python train.py --num_key_value_heads=3 --weight_decay=0.096 --max_seq_len=768
MLP neurons of a small language model. Each row is named by its layer, matrix (gate and up: input weights) and neuron, and shows model dimensions 0-191. Each number is 500 + 40 x the weight over its row's rms, rounded and kept within 0 to 999. Numbers have three digits each. A neuron's up and down rows have the sign that makes its largest values positive.
Before each neuron's rows, "fires on" lists the tokens most often at its 100 highest values on Wikipedia text that the model never trained on.

fires on: " of", "um", "l"
L4.gate174:457475521506515513500471509560551535491495468413463505490477455509522551528470499472562491531489555494498504514569602510473560541576476495531521513480593497569432550486527501514463477485480509502503518513511472541499528515498542501532419509516424543563430566444525490446508482474509495496436462596487475474555549523555502403477528509517526501533525444582458547533489495556536523480429485491525537461493483555477500503601479459526516469530519524570471548477426506488457589505492496459442537488540472465478535421501517406494468506492494517417480516484547591552459511528569497446
L4.up174:431495521493502495564503502493505529495491469480509485508424514460509558529526516407473486463592440479544478517502545435450552472499505610494451471473601478527593475505467460460471512486488477503502512482547485482502410516524467556535475470534458470460528463505491568517549560504448429486471449484512510577490553469551444475482552534460562536561601472502482488533558521522521498509498469468473609569502506594482513515527460499489492441468508491480482517512487493497493529480563472419471502511544423583565556548530549467584491550467522479514431514507541488491497549512538492515

fires on: ",", "'", "-", "’", "é"
L6.gate418:498469481468568515501478563511590526476495466453521563531538502456567577577528490516508515509422586507493473451551552532551567483553459500480505477526572487542496580531568526482523558518455544522550438463491552466452454566461490525466490575500490587550521534450453449505400486455527465509418506559515493506513541554505486468527518557542475472492528489462501532556499491470423493552506494501601500499521500488509568509514481508462546506454515495446491485465509596494492523526531527475452507478500417498539472444480509501506486521559543546456483484506468559504588462509571500449
L6.up418:559519492444496500548505539513431533510423506473522508489521481488522520471583441479478508498465458531541450470379500560522515499528509511517519489503514504502502519497414549518515528487562577479533453452514487481510483512533522506453566523459459588476493509471503447511452456466515550475413516500460478450550537512475466508486525543488489496509551524524510503480450515512450423438481440481471584550455540505522470468530528477530498463496422476402543480548497579492497520476433468514456422503498493436437404497588561477483529498471501579514482547437562504468544561589446547529

fires on: "H", "re", " of", "s", " H", " s"
L4.gate278:454492536402585492496465510529497542482457448496497464558451453568549574537488440437456540479536466505542494451474537525462487538502486560478491445477449615598444463544569524503497434459458489570467522497447515535455516512510544488536388484468488495517471530583539479488486452478507521469552491542524516465576481472542462482539514464447472528503531492529465529483561479532548478471567529436428495479514461510555504437581504514430544472477494446517415479564461489459479537494468539494484477443490490485503457511612537501425531498496479502481507470516499468506542519505494504483
L4.up278:459487562543560516520482433537560566460506469451542479545468458507432528528445419515548519494500417541573480533499491460492493480440498512419506448490470465464566553596473477506499596500464505462544524468479552561480475494519440478499499523484521436482452425515516520499492542491491485494470543480515628526493447512515479450454452511472491498432457493492444504492451493447525540597499484514441492451501526524550546518455513525493516475492540464442509491565524499462526504522449499557431613467530513487514498541469454452497532428475516469461463479505578495485582449545505480450

fires on: "|", " November", " |", " 0", " alone", " ranking"
L8.gate317:418498483460565488449511522479502472554480477508487411532498499476445497564518537497515578496509431495558478552451508539498520544481403526563536473525546468542464536530573478446556511469535462586538462530550464524413495545478553474502504547495507489502523502539474485413517483560495543472463517451459468485560549518506555482482504601515511436490408499546515515514538563444516449481511559507457468521427528552533497534444479521485579510497503513499505501535482451411444522509406506508518470508502464569520547509556416536483536494526488453443469445530435511553553506522510486505
L8.up317:528522546537491497529554474514524386569433543505478515501408521503453497523461520547501524541471504499476437444495475480484503558463460456485470446484501573581515486593534625458441468485498466486525542440447539504454498472523431553497496500461520547475521424466451502522549484494498566528430554544512467449514451466521452465388493540493511500483498498504503445494419481494525480476534534503540408482494494487498468502513495486581419438437478509432590507466506505515562519454544509467491461527504526422551451521523562514535562494476514461539462491532502459477479474491531518514

fires on: " |", "N", " o"
L7.gate456:490464522513532523518505591474511462483540534507513444554464506469568442480463508430556519501416548449447560509575514483481542514499421503523575497456519520559432435520429505504570504482530419547437482434488536559468517535500509543488433572583465457558504519591507617484573475510494480549539545488468448524492461558503540539473523543488527511454508533500532505550494515473470468483510478526510476484512476493424489500398489496418538457552529497461489533532476481509528520454510524536459456520458474499506548533521458546526445500440507476500491449503490474472567468506504444416
L7.up456:459553488486547566489444511482542507537453533483470430510445477553545474444572494481467492513485485492510496479506497465558520495521520506501514420460461530530474495603551490519509532468492506521540511443571505504503537404509495502512472506502496508488476463515485512474509465507414511518517521483479439479485526506517563572454480516456532472477462464500488460521463523423482503449545498566460565428457559536377480479458417427459476465502489499550518525522434551538483530442522501472583582497473462503542489507455561495483540582542478502524451506621540459516617480488435546508

fires on: "D", " E", "d", " f", " e", "p"
L8.gate132:472453518484542449499407570453505473514416446571402485565520475492534543477516533452447526527467460484571508505493465487540498463513497481474476417503546522514484489518505496505466563482531619480525488416515528506461530467498520530532466541428435545546537458413477404490559464545499476562497490475546465516572527504545471513514519493564526443461470466506454523546544465549472506473503480528512479459551485534509487474513505483534509506488559488567420486504387516548446512512452445505503558473456498467601466507578550522501443501509480479508503483532530544505521536517408500502
L8.up132:530500569419543565424494488494524523468456533445453502488501487525511512409558513472470412446506471506536568443474484445539486475517468572578505431565467503497444535552477546490466508505535495445545516486508489528551413503431470449526562466546541503537444541473528478509449458538469542463525428520533416513454508510545509473607457476449506513465488548433539472510515446490447549523495579516500473508466518550515498481466478498493502539541499512463464489456513485500470489516398443507557473468527476548447495504502525496463462451513470482439510558439525444547565478569434537512

fires on: "r", " rel", "f", " inter", "F", " el"
L8.gate143:517537480490456473534538612475513464502507448549532516508507528520475495535503470446490460469569574546501508496531535481395523552488575490560457572523487496521428512543536487478558513470508481547499524501457502420472582570558472584487439546400504505489466475478504492470499537473461507604554553556419488459512491509539466506454479475496472557512465533494499516504517419510541500502528495491471444546522505455491490480432447461447432437567503446414479448517467463487535532482508502452460450484479460461507498535561486531431533520515507509497502480498502631508547466488535472485
L8.up143:576501437500532546503503567498481563494530498597489493514519470563487575521449504485479425467423458530535471503548473481536477537458550438456458543410493505490546489486520457503477532450371531495528544508488549512469460567564575449522535525547504518491494449418506513529499454523483492511482476522495494445479551456498551470456489487517495564518473499451444568544437473420514498496490503566553467463495546459436477498495514447509482555539525524478445499448431469526436430536547517465531439569498488483505515590485521537544547468507438517435453486475536489571480481462523514492

fires on: " of", ".", ",", "C"
L4.gate66:467448543466542530463495519541466455514538503486452499505533460528525538541561543527505499506554508447494520497504481585514591547497498549518526443514541594500540526496540459499481487513462560453475476468503551560526514485495484568570482523512536478498505465493514465553551437552564498521499511562454469499514398516512474405435482512458531491539523412492456495494527506491537534512508555518495479492477474520541515485502516449503478431496569487477457540591529514494510541498523477484479495457605520528492463514487502360502545537507550457487598541490482501446452492453458355451
L4.up66:504487553472513476503537546489519455554519534482461452483530502473435519585570580528521566453542473523541492541518524518529460563590436548446488526520570544557578500534502476464478522481538525533552530482526530551539503444456494497569468458577500522515454462574474529567462493491497439503408494449466507482536573513570503485442488565478563521599522448478555545495493535558499499516483524450566467530444518481527505438487475446514491499521549535524510498450511522508562468516431467446479471470585524532466505478455509466478521542511518514520603555493459442457514540494517506449

fires on: " of", "-"
L6.gate219:468469513453492484468425519570546463511477448548465524520542470456531552489544522465487481471476570447489513465545531564569646522533489533544465505534450487521485468447509503446581407488514516570477461465502447464484485481453506488487462507527520517390491470465591490466465489480469533478481489447471504501570544538493501541517572514449540476600476483541473543570555482490604501462494557512525468503527571479531530451497511481505525515482573415527462491493417510487509488533525506484538523491459491433547487516512498423485485537578494496506496399475486547508536466494503486480
L6.up219:423483575410480554512507451530514589528506507484495506431533544472525564525490506538512404519453460403456539450466430481500443508481554492535548476491514500501555537474539507537452536482449510415519522518477576497486472497509513608458507531516544516451485554528439529498449535484544426531477446502530508538473496474515474576501491518476595469539515503482513501481499471569483466458454529542516506504587541538529556530523489459470486458435458445435534537518463510453503541476519508472566535525560442494513461517535523479584534497483560523456463442528538476518447556484467491424

fires on: " K", " Sh", "k", "ik", "ak"
L4.gate164:515468410441495548467491456484457513492517483463515471505525495509496553515487616406503625489469536465558521492456543528492558517518394520484529538552552530571539508495447497479486545533574483472550472522533468506466474466511505428509462551459480466557482527523517476493535484481561572512476535490537535577515499521520556531531502453470485518475469574511510488482601527500512418461515489596552521487572497514496490556485478515423498505500527500547438498419499502524540499563483509509475541505533536455504529517511505419408503534509551550498553441502500575555510469517429491469
L4.up164:520536401464453564492477470440491431541475467496571471543468505535503483492525596463454558491522509439506459480444484491483472474479445514437561464525520517598499462494505517483423478484496510553509526541518468546512439450492444412501524516458530444527454482515502501532485495527515501475496576463526525528495474446581549551508505487519519492472417549499486420486519607477529499518540524577487512473565554513545447523525436467443484517477525466540485499463516452506566488508518457554519535419519508449492494516483524492503528623490540488551541464455583534536515439550496567536

fires on: ".", " |", " of", " well", " m"
L8.gate203:512509497493508417438513471471446486517443558430444437494523515547532465481471538480463531501548498490498511554510522516453448513542495531462451493485507475530458476492479510452550531526490396521519555470511472523483451480491505542538510555637615486454437421459537478507535481475453507472476502501497473518430534474445519501512422551547536548481433518472581525588481565516528456539497428511486500505456445459508518521459544448516491508466487465441527389419469476499577499451488541521491533488540509469527483460577502535448542498456481422476483454490514481460457467517553479519
L8.up203:476563515518523509568556502490476560413497535582487473564423467489548572426504574466552453529501474541486465518443588467463506516501493463419451510463565531503537474527465485506528470482458517496486497500545513566455484480486475464531493542485530500469409489516470532556453572475525499511469538511524558479528408555536494537450518490487571500533459559596448521466516518433492504483501496534541430401524444475455452478532533471504514520520526505545495489515462516493482502494579478567496439453473391522549513512489523521446492550481476560525419508488516495532521446511496519418

fires on: " S", " L", "L", ".", " following", "ar"
L6.gate166:471499555418461499497487539560491471452476541444526472489455522493525506526512493534494472416495571520503491458496499498534535521494485402504521460478580510516440556481469486477526470438484539478474503476499521489472492522588540545450462470466518524515486554553538433548544514474488496517499458474494515548508483421580488490468423510496391488518561448535525549386510484495559556492484542534541528466530514447537543453526563443523452510516511486457521546496451476558462497478466542531447456443514452480524507592452455480501524572539553469543512460482530626554508529426512468451
L6.up166:510492506449500489496478535477490494402528501542595520430545519532532515554488504587485504428494514544547527443464479528514459526499421444500477521505581457537485510473470474477507460464469532544542442420510467466485525490578506577485487486481464500482427481463506498471539495498495504522500422477463472569538441481528512476467525522488455508432478497500516612456625475479574512492563549493524503549518467480508545536560459516494482431491557509497464554433514502461457489429461545535514517500548481401432520541533448499452499477417509443497529542503488504437540474553457551525

fires on: "u", " E", "ō", " o"
L5.gate302:465464546487563482494540568511526546476519466510466493507497516479610575432531464434536479499517514454505448534501489558505516470499408461556455498429497480567437451500475449525471510538533503496607541545423508520454494530522525499424490551497468510601473595490549447419500560460579473515496516499473465478471501538464486504505407481571490478444447537532530560515543501471422502492524534518544532537530503510463531512487484549555497520506465555601467494525497515437450486489472475486452575471505491501461493481570466509526538491497475507477468509547549566500517585527537485491
L5.up302:439510474457504477463500524533463546537487527442502490523467568499527470409558523538465547476457561529523482492480547530510539495462474442457490518440535514477506508530510489466465534517526514563501479467450500479553536526510415435440535461518445461556523395476523433499539567497512495543528522460538467498430475487494500426513496518486490471588467438499538497509481599460497462577537464559464540558467487567484447464438492559480442540626466515517458460484472445483472454537536471484503551458498550458526545522523486443512509552507563438468419535559532502540524542523482484448

fires on: " F", "F", "f"
L8.gate129:469499460442513475514438518518484499479494462494454489397451451527531449473494461480580513475498511512537478454531538509453515568550443599570450509459506569500508484587500544436565437487496513501525469512509485590438483559590515508569517563459538438542501535568530471452558527475485527466511478517608524524535502557522498493446500476546515526520496520521502495502455396476567446515557495486541490557515538412528506489435475504502484463520484503421471501575525450537456473552530570469515555486484527484528469466515486541495442507509496522512575497478478573524539520492496550464
L8.up129:513528483532496482519502494542489484457481532470519535455485525521495498488571593567582487503485481519394539461467492438486442567510557533464483519445491431529532511478495497467475473600487495445527441475556532483464550507457517437434469524507490523513560507451540479523494503594457480526514548527443539476536474508493521503454491459497555545530494498548457429517525475555565496430563535433560501544520438498477485513494491472542498444512502572439493426447528424513457434513609496415501492528476469485470456441553526461483495474526416427484544492509544508514561489475443533496

fires on: ".", ",", " |", "-", " J", " was"
L8.gate329:489466497536564468476428559555476540517483469468441458471520494490574550543503558432500471527486512473522555557484455487517582510525520495514493468501464492506462500482552492509521483428480550477490547503510536530503519487503573491517435553476427501545469512526491502507504409484524554568524455549471457523520486501423545563513475530468459511511609487451501476590484519435413434465470544476556541465524577531461549520528548477420576430503554501427467455476497501486481534525446576473555540544506528530501466506576456492447508514569495518555490524543404511498505457532536501515
L8.up329:532519565491467565503489535565479483464503437494410553480545489494612531496553558528516510501567475505514542582524507516539505522481521491524522467499532500465412543566478500523532493434486528544461585557514459552537493477518435505531571549472533482553459509506432444490409460526473491418412487477480467486495500451481541537513530577498563597525480508469572543509498496602502483463526459469465474501533534487510515467502384550509504479488503493485548522488518468446536478504421481516471511495595459502491475465526528473473452527570503524542457488569519467543502489557477494516